Weights of a small GPT-style language model, trained from scratch on English Wikipedia.
Size: 8 layers, width 768, 6 heads of 128 (1 for keys and values), MLP 2048 SwiGLU, 97.9M parameters.
Architecture: RMSNorm before each block, rotary positions, no biases in attention or MLP, untied embeddings.
Training: a variant of Muon for these matrices, 8133 steps.
MLP neurons of a small language model. Each row is named by its layer, matrix (down: output weights) and neuron, and shows model dimensions 256-511. Each number is 500 + 25 x the weight over its row's rms, rounded and kept within 0 to 999. Numbers have three digits each. A neuron's up and down rows have the sign that makes its largest values positive.
A block is one neuron, or neurons of one layer that tend to fire together. After each block is what it responds to, as a language model described it from the Wikipedia text at the highest values.

L3.down238:459491527514480502488499521488553517491537472509540453545457534478481464465523530488506487472488524511506484479523500548471533507518497534492486506545519457552496530477488442486460564514493484520482483526471483502517523499469504493470482481509456467471506478501477511547540475498478520521479534479498519540485492469495490473490535520440481493488472520473518521489508459465516502522461493507504481483526479464476534491557489533504520517524468516537515489486498526484515517498500478496510513513482489518466509512458490525475509511493527507497486490453519525528487447451485525508506481475493486478488469477510539505471510523557484489493487475541467533466518508467471492518490493492520503544520503462491476498507547513506467472519467476469505532509534487499509535466513508
L3.down285:533502466462501495502508540488502464483524529494564533511530510466507488475535502487481511502464537498502499494506525451489511527547494435473487445538510510539527507439511475468494538503515497519493451497500533541536531471515523477439519449502534507517509480490501468498495506526465488507514507510480507547520504492505525468435517519495499511431490491510519493488506498490512481473531542546510575467511543479536498515533477514487531512520505516514503483497504486489562483553440464502484480530492482453520497491539478486520544562503459497495526482494533480517461512501470506512534520491516507521472520472479496510508485468461481514472530503488530509506489470536483517494480543514484523530490509536522525497506493504492447487500515486470468515513482516501501495465480493
L3.down294:481516560479528468479497525501521504474489483496489513493506465533444505530505505540490503502493487468528501498522549487520488490503499511554502524507518487469505503503578519502516510507535485490523524504526508574469494506490507483573528485525456479541496500535496471483515474476521549503486491500512489497484491454508502543492557501521483436501524475489514506479481443477514491466468457499488473484516522506535549518488525497541506526516508501445472482493463478509511513524488474517460471499507521468487516517493483500500509540530485533490519489521481537522537461537468508528484507531460512502504509501537483480506486518504477516560519511469459528469543559461454475487512483462487489493507516510501485519442503486514467490458487498514535514519520489507467499524532504
L3.down674:495508501562503461506484478487507518502499445500473505496517548437496467485471532524568531511525534493508494486553529472491538461525537529538450445502471501465482503473524473487496478478490506505446528526527527547487500456493511460470489509530513499532489524531478507539503505517490476542469434477490524448534493523450486501537506479462505527495536486495493437510465504528496525533501484487527520496502503529448522523533523470502481489523512481472509417454500508525540467503461520497464541509507524462474480544488454438503514532453491522536499531511538473488441505518471499497492510523505522509502521518493507508497491514525500525483469486497467489489488509489500497519488430467500500500492504514532513525467483479465499482486528512506509497507527506489511479514519506
L3.down1088:514514535560480467497490545502478485488462456492461477528515506471489500521457492524510434497554505536485503491528516511446517493478504491479544505494458557549516503492495497515514498509501600497485465474479504518483496492514521468474482503524489481486460536520453455538507532499454505460443454503516519463516484478506482529453462496492495519497503510502517490552509512512486519509487501553439522523516528511516491503526509483525522524493504476486491507473502494492502499504513488488485492503486505502571480508497538514492496542515460527503485489486478496513517497482484480550489550525505501497507540510461479479491532478506504506527492527545556506514535536504493487518515515519471480499501530485465505527501475446516489538571476515518507486459499523500489572511508510
L3.down1091:445516477507502492508514507552536484545505511490483510511502527485511530496505498449478468509462484467498488506502555522474500490485497521530527522567526547517536500527497518467476497489524488495448430533504477434499523521552538523479503496480525528524465524500545487471523538474509531498478472533501483479529491481512521531492504458477506485472493492448528512489510494495482501505489497544472475465529501477477553481551503518528509511505481501487458484522469498503497500519515483474501494525491475486506480473523511470495524509472522503477486535538534484533531499506469505517477495452522462516518524496507496565523521529471512495514523521461450489498488497499478478496526477519494508469529541527489484482513521493486532465495487551526510514484459496505515461488552495
L3.down1646:436498483520471539481499516505537453568507503502482488522492532496503517485527491505545489496458511444559493499475491517487520467472490508473484512432485509506437539515524511518522534488475550521502475531486438521523490464495489488487539491488488501484477543496520479503470524539492512522521512486536519487465515528512530467452464469493512512463496485491500509561511529561511538547526519484466480528508471507526494491506483469458516484493485520508534471497515489499489525497464490449491478475467489464520536500518549509527485494516492499484478519544510482497471511490503508472489559443520461504522491499475535532499504472496508510479508498536504530503528522528462547540562507525524496520507511491527512505442531496508524505477524495491464483498516530462511525446499526
L3.down1997:521519473530492465480466479529502489464486486509468495492534496489488513513458492480523483493537488482495480460486465500532481422486493498493510517527516481501520529477523518478454469491505464513500508508496504509525490512499495525551470497495464518510519490478485459500524552547485484496522515482537474500467506506524480513442520507490480469496520451514542461522466515503548516515488492501468523508502499477491542490465482505535478487509516497545538468493530485489481516518512523440539503513510472476562553526484487527534498528482491497452483474461517584491501480500495521484513499521492511470495468503517538513511541517501491546469498532503491528552490508478497471464519493517516505530491511490525524496489537496497482469487502492559474576475536525511519486517495506
Pipe cell separators inside the rows of Wikipedia tables, chiefly after parenthesized numbers in climate tables, e.g. "73.6 (23.1) |"; also header rows, plus occasional census phrases ("made up of").

L5.down372:484480555535488455492522499491509498500512520483514513465519510499531477497481468482495493497488517527485462501512474496498473512541544455504503499529536505550503509494502493480528458510551498499479540502464479501516495437504474523534459537514497509480474545479516484505483484492517474468436539508494509464483464518492503487502498466455551563491468500508483480463495494525496504531543518482512528528488493512542510514525492533511497470511491530510502503510503533495473529524492477492480460513470500461465460570476476515477486560485501497501497491527545492479500481475507460501482465518497516518521501426477482477497519528488466555492479519476498462536507522479473497552529441485519474528486506510479517504514469525525474514519528475532475544532509526547477480473515499
L5.down688:492493531397503485505489476516500515495524510500528514489481454495535511496512434482511495518509479483499496514487479522552505483514536494532511520514484470464519465490474497470486513492535502503510516452516523460517537513499455456492542490475500542513493502563444434500465492534523527474462490475493503486508474553495487486507532522496469512509537475487531491491495505488472499453499558494502518525543490486496481530499513532494511474529463481464520490482493513524492528535499511474513478533465531514520518518520499514488465501449505510540498466486502496531548519473450471508544494535494504520530542496478505527491490499457468481504481542515490532521520491475467460543490472502508526534506478514516535515529470458531502503513474510478513457550496469526479485498484471
L5.down760:522539507465520519492486488514502474484531513489533481498458500531504505516511523496480478479515495443490475520498534474483528492517496489528487503498472479495510488479483467506481506502513542514518516491530446490459542480525531508550498527485523516478523511497515585490512499543483511517465490502500484506523510511532468522480464492486526515533504496495570496475500550481508472491483524476536502505479542486590515485457516501531488508486519503531478501517530533478530503464484501503467505508561528533495454471551537547499490463526518446467524488507506512511543478509479454515483515557554496520471515493541502515511504519469502539470518480471523473492499479506550460431489486501440527479528482536468494501472485507527507464470484539494509532533551538537502471480560490
L5.down855:485490514516484485488486488476488533526499486500460534501560494492523533448493507538489479534463520477480497491547529489497520477503535487497474507504488481514475502513501431470506448521483474439508533485508520474488503495516489518523484520520510503483481519452512513469517498510502521516507484524501476491484458514483522502500471468512455477467534486533533528540478499540522482473530491494508531503500469477518500438502558510489503449503525541458523470525507514508485500487526540467517487515534496535518491532499539521517531500432505505468498500468535495477545515504477513508462539525509502493527512511505465562507488467540519539468504502514521514468480504488515470512458483477439561498495481476467482533475505528495490495528497507470483483487511479514533461516464515
L5.down873:504489513426502466484475537488499529459484529545505485506535494496507509493511527516540493496518487488513459492510495490488506489531522474503507505453541511535493509501486493516472461536514515444509525469519489403487513513517494529541533505525524519504455532484479547508554471505521522496522531459506497505501446509506523509495543485503497531520499470482515511508450467513477492495488528493517497471506542522500511478539489503505477477474487493496530494499507531529488535464500482457494472523445477497492524469477482545508465498447546506543514476492493521497511554503477525501459475499516509481484570476504552526553491437485497505476494500481478510541483484494514533482479515530509459468516497556474522481488528536475452475468501506493463480488514495492529490436500481
L5.down1514:518527484485498506473502480485523486464475511511493534485524460531530537480442535481478477496551494514500503455516512514507550486537481490524466486502508483472474454504523536512479529453528536511500499528478474486498473528449523509490505490441468538505554516489512529504504473508470513507501515513509497479508480481483487438518540505524498472514494504549524520509520476479505474514502471495530480524509486503499446508505501514494504495527442474474494524514484513532496520466489552515498508498516513508482468521506481510501471516447550498481528466516481465473520520514469514488496482484463548534482471510541514535525508500490479496531494507493479549504473485462504475466483477499492488578480496456542483494531532497523531541479464454486514520498508528494512478480473481
L5.down1662:485519509494522504505499515478506513499562495563463538482471522528479536513489513519502476514478479519499419451567512546481531481514520472472492507512495523508516540546468468486498493531489499480478496509522519505524533452521503503467508572522525517482507475432530527507505477504495492496520508535488511514555526506531475489511463486462511481512508460487454508477517514509480418493516491486490500489525463490492513445469498512503513519538543490500500554514501474464484492497502499535490497520498532519536518467547497533477454514476500532472526490528512507486497470501472501521456520495528533493527512454453484541507437528497498532466495547504459459474554510517455533489492514515490521509513487515502457520535495470490473532513518455494524525539486483482514496515512486
L5.down1970:457514516457488465487536518533498496454483460477446545559510528524476523482474513483466493506556517486491459525492495478544525527473471478470464487508501543525449490538510487571499529479560517471505530496509464480489503501508513521510490499470448511503521529545488504571524493506503489497501491493541489525531547506468515478515510481523503566523505498489502482465472483473468533487492468498491529471520521467479496484530521499521480490486496498512489451497497509471466530522521454456522500527491538524437519506490482512444519476482541459542539489508531532453545493480495504496511478541491479488449521510497523510460499531496519492520541493497444541503528546479465507513474526513499513497513496501501520488486497478501520484550454510507484472526495499542530504456493474
Function words just inside negative or conditional clauses: the subject after "if" (if he, if she), "without", "not", "none of them", "failed to".

L4.down249:461497507476570562514550508497506538503497513529526498515485473506450516504503490476465514505527504464511515459514492493510508449550489474499486520515561523507480520461537466513433477501532550506513463494525518485483500459485517492526493492493537505522492542521454444490497503493497583487534510497504541522505487506463498524498472503510491504469526459478513522488484536471496516467522529491508508503543488471458513496537474497492465482509483512481510474473511489486507533489521517512511506555499512505523509514513490502510479523478466516489499522478502512545498516503425511538503503475503519503450512507572485496538533468519480490506519506509523486486477500503459478477486521523481472493470475576494495533494498502488522549517501523444541508481467515494471489465480520
Linking words like of, is, was, or a colon placed right before a number or value, especially after measurement nouns (size of, draft of, elevation is).

L4.down132:504511506549475515499512483526520506479505513424515491492506497501470475470510480552455509518480489522518518483454479474535495484507478518501465474492460514476501504565491502460495496472473496519487490501510510475516519503524491508531448514509599526459498527491489464516489505523449511509523549541520503498470479528481481471489522480519492492510435490546489490500512510509539505498499512508462504513506482512544472467493504473495487491499537493496494454495539492472473553523489479481466519487482478455479516520512463456522462536532461492507483508515455509472594495539552544538523467520500460517506511504499513475561449484487482472484497491506469476454492531529442499523533487494482502540569471514517494493487495497520521512481457511511503505487462473503486493515522532
Mostly "without" and "not" in narrative prose marking a lack or denial, e.g. restored without elections, did not seek, was not released.

L5.down28:523551512527475492527513506531487504467492496534471480526489523461493479502507541510495503478486486467489518518499530515483480480456545492525502492496512480523527454484568499492508558520501528544523486469469494514472469470524447486519558488510532466512538459510487572452527509512514470444500491499502503467500482478511485506522505506541513465477544471513499501492424520457505523483501466537480504486460470480522488525499527482502514487513546483484488470478501471505531506510545514478547478484467493500510482496477515523492477488498444520452474498533491474522504477522520523494466516492484471518487454496458457484525448494543474524517511487482530512523511518528539496487493509515515452517481512516495476510514510479474483498484495493500483497511483490539496544536494501
L5.down389:489510517501531467534471467515506494467508538475519524527484494498494447507470504456493497508527464495507469441492490508494475480533472478518488485407458523513464516559470537501508452518507509495511506447490482520511521489549484506491471474525550496491474461479487519511483537487508535485541498475487494446481530494501508502483476506519506458494528511483500507516487470534466485471506487519501529444467480466525507561460476514488539498493469542495495509522481453473482489520501528512499469474487448515532508480476505529535513476499508534461487448542520560463528557498502540484497486524455512491489537524511504524511491473471529499516561537510532550514473499537536490513516505507500504503520542491460499497526516467502453511524470481532502537460479534501475476471451500
L5.down412:502506498512498523512522523502463501478525542537497502503491488539518502500516492562498513487518514518508467483501489470478508437477462496492500452498447494504483489510489526469510520500490479465498479523488486511471449519491515531483514470441503473522483460434458559516507490514513491513483509505503525488457488469501513495485503501512444546476474501452553475505509501537438490488481478505514487525496503493463498524507512550465488502474514508480502481485547478483518510467512510491540484498520513502481514490528534441490507503530463531520536436484477487497522486481504469463470542469471529487500497500510516484455532511487539477499501515508469514500478481523506518491485508494549470509507498490508499505516507515507480500531505543524491514517508474487513487512470511
L5.down443:511492496507528507531449529511479531464491506492529523521509508511518480493497500500503486463492483507536497489516469536527548499484488438551452477488499543546496463549487509505502476478526519480562450480507511495494491509504473520500495465489483490518445498471507474574516515546480517499499499484520496490478495531537483552500520521511510498523486518505548484479498456507498445496497480506462521443451478466510526492508493499503517491500503494526488500491467542496501482548481487521478470497519451540463514474494517510511520496536515512523473499535488532500558486512510463511499515511524469538554484443476480493513475473525465507525461517518511500465493458482517477478499543535472512482444523487490465501542492483498490524520494495503474480459530508476496526520505494
L5.down1021:512491471246478475501505474509513520526501516453485513498516494533519482500492498485518511504490488495501487547491503479490465515511513515527475475498464480505499497522469501525477476467504493549518468512483530472525501504483541458484532548471508503524504536493501507487496506513484519527514525504523508517497493503504575504484498528477470452496481485523480484493487545492468475516478508499521451504521534487580516512509477536480495482531490484520497530564511473534499541464467536501480482483551516488512499514493490518495515489543488535529488450537536494516465489532502507475512539494443467476509514497523456528466446582473475510519486485501478483480512483509518540460520511536499486484499527512508508531499528513470519525515449506468503469492494489535546505500518464
L5.down1056:513490468563501518486490522511540454460488498496506499536471478475515474473510490496509527480517544495512500509504486509531479480510483520511479516513503521483509457499488505498530441490480499509463525491457498554464526509505541544478528484527449494493506480527526580523484471505536533537526476531545560536499493499475487481474532517510476487478466505443515451490500467474491494494517523501481526513479520511500526496460451518489504522473529511524511508509509532526490466491500521507457516554528514524500504524507509487487496495524504492468528523515526491476497484482485499484480521477447543514504486481464500448452486503528481512503485491514524483528528456464490474473492512462468540522476549460487513498501476491481517495508487498528522511490506502498491506525493502
L5.down1094:515575501514517458486513500508492535499484482518520480515509474511465507547504475481463514525531526451471493464476510500497522498453484485468500551482527466484474523478499528491534544518486504479514515495499526490458537533521522513482487466531541507529502469565486524463480494527510472499479549483477514468513476508544545449466521511493489502499499507508531486550482494515471496533490454527464508532500515493518506496499511539477499504486478526501463491518494523478467480485508465514465482522505488460521477503477523510479443443496537491515508466452503474473488501499516533447505527471526475514490511504525510474467504512502491480487502532500476506511496423502523490469532541511475518459419497550480520528487506433477526491515447498492490521512502488526483543480433492
L5.down1710:494490503450490520554449538543496479485479506493473520510516506515573502516510493484471458510524518481504487494482518506497507457507540531528521506516471511490483494518511510548464479503548520509555509475501443513467481511505469441478526515512494483546533535514468443521505510535470510496479489503499471472483502545468481482524514500509507539499516520531520460507504525511462511486461480495471533505499491501517504477500503476498513503533492521543479489498484482478487479472514508523507518515490482547516473513493531522490483525520480491477490504531564486537552513515491507540507481517532468479533548465481494483531549533439512501512449519526557504504506504478492508484509516493510500533536521477494506499475500478539470465524517514504483516471505495562485507477456488
Tokens right before a numeric value, such as table cell separators in climate or election tables and measure nouns like draft, score, tonnage, enrollment.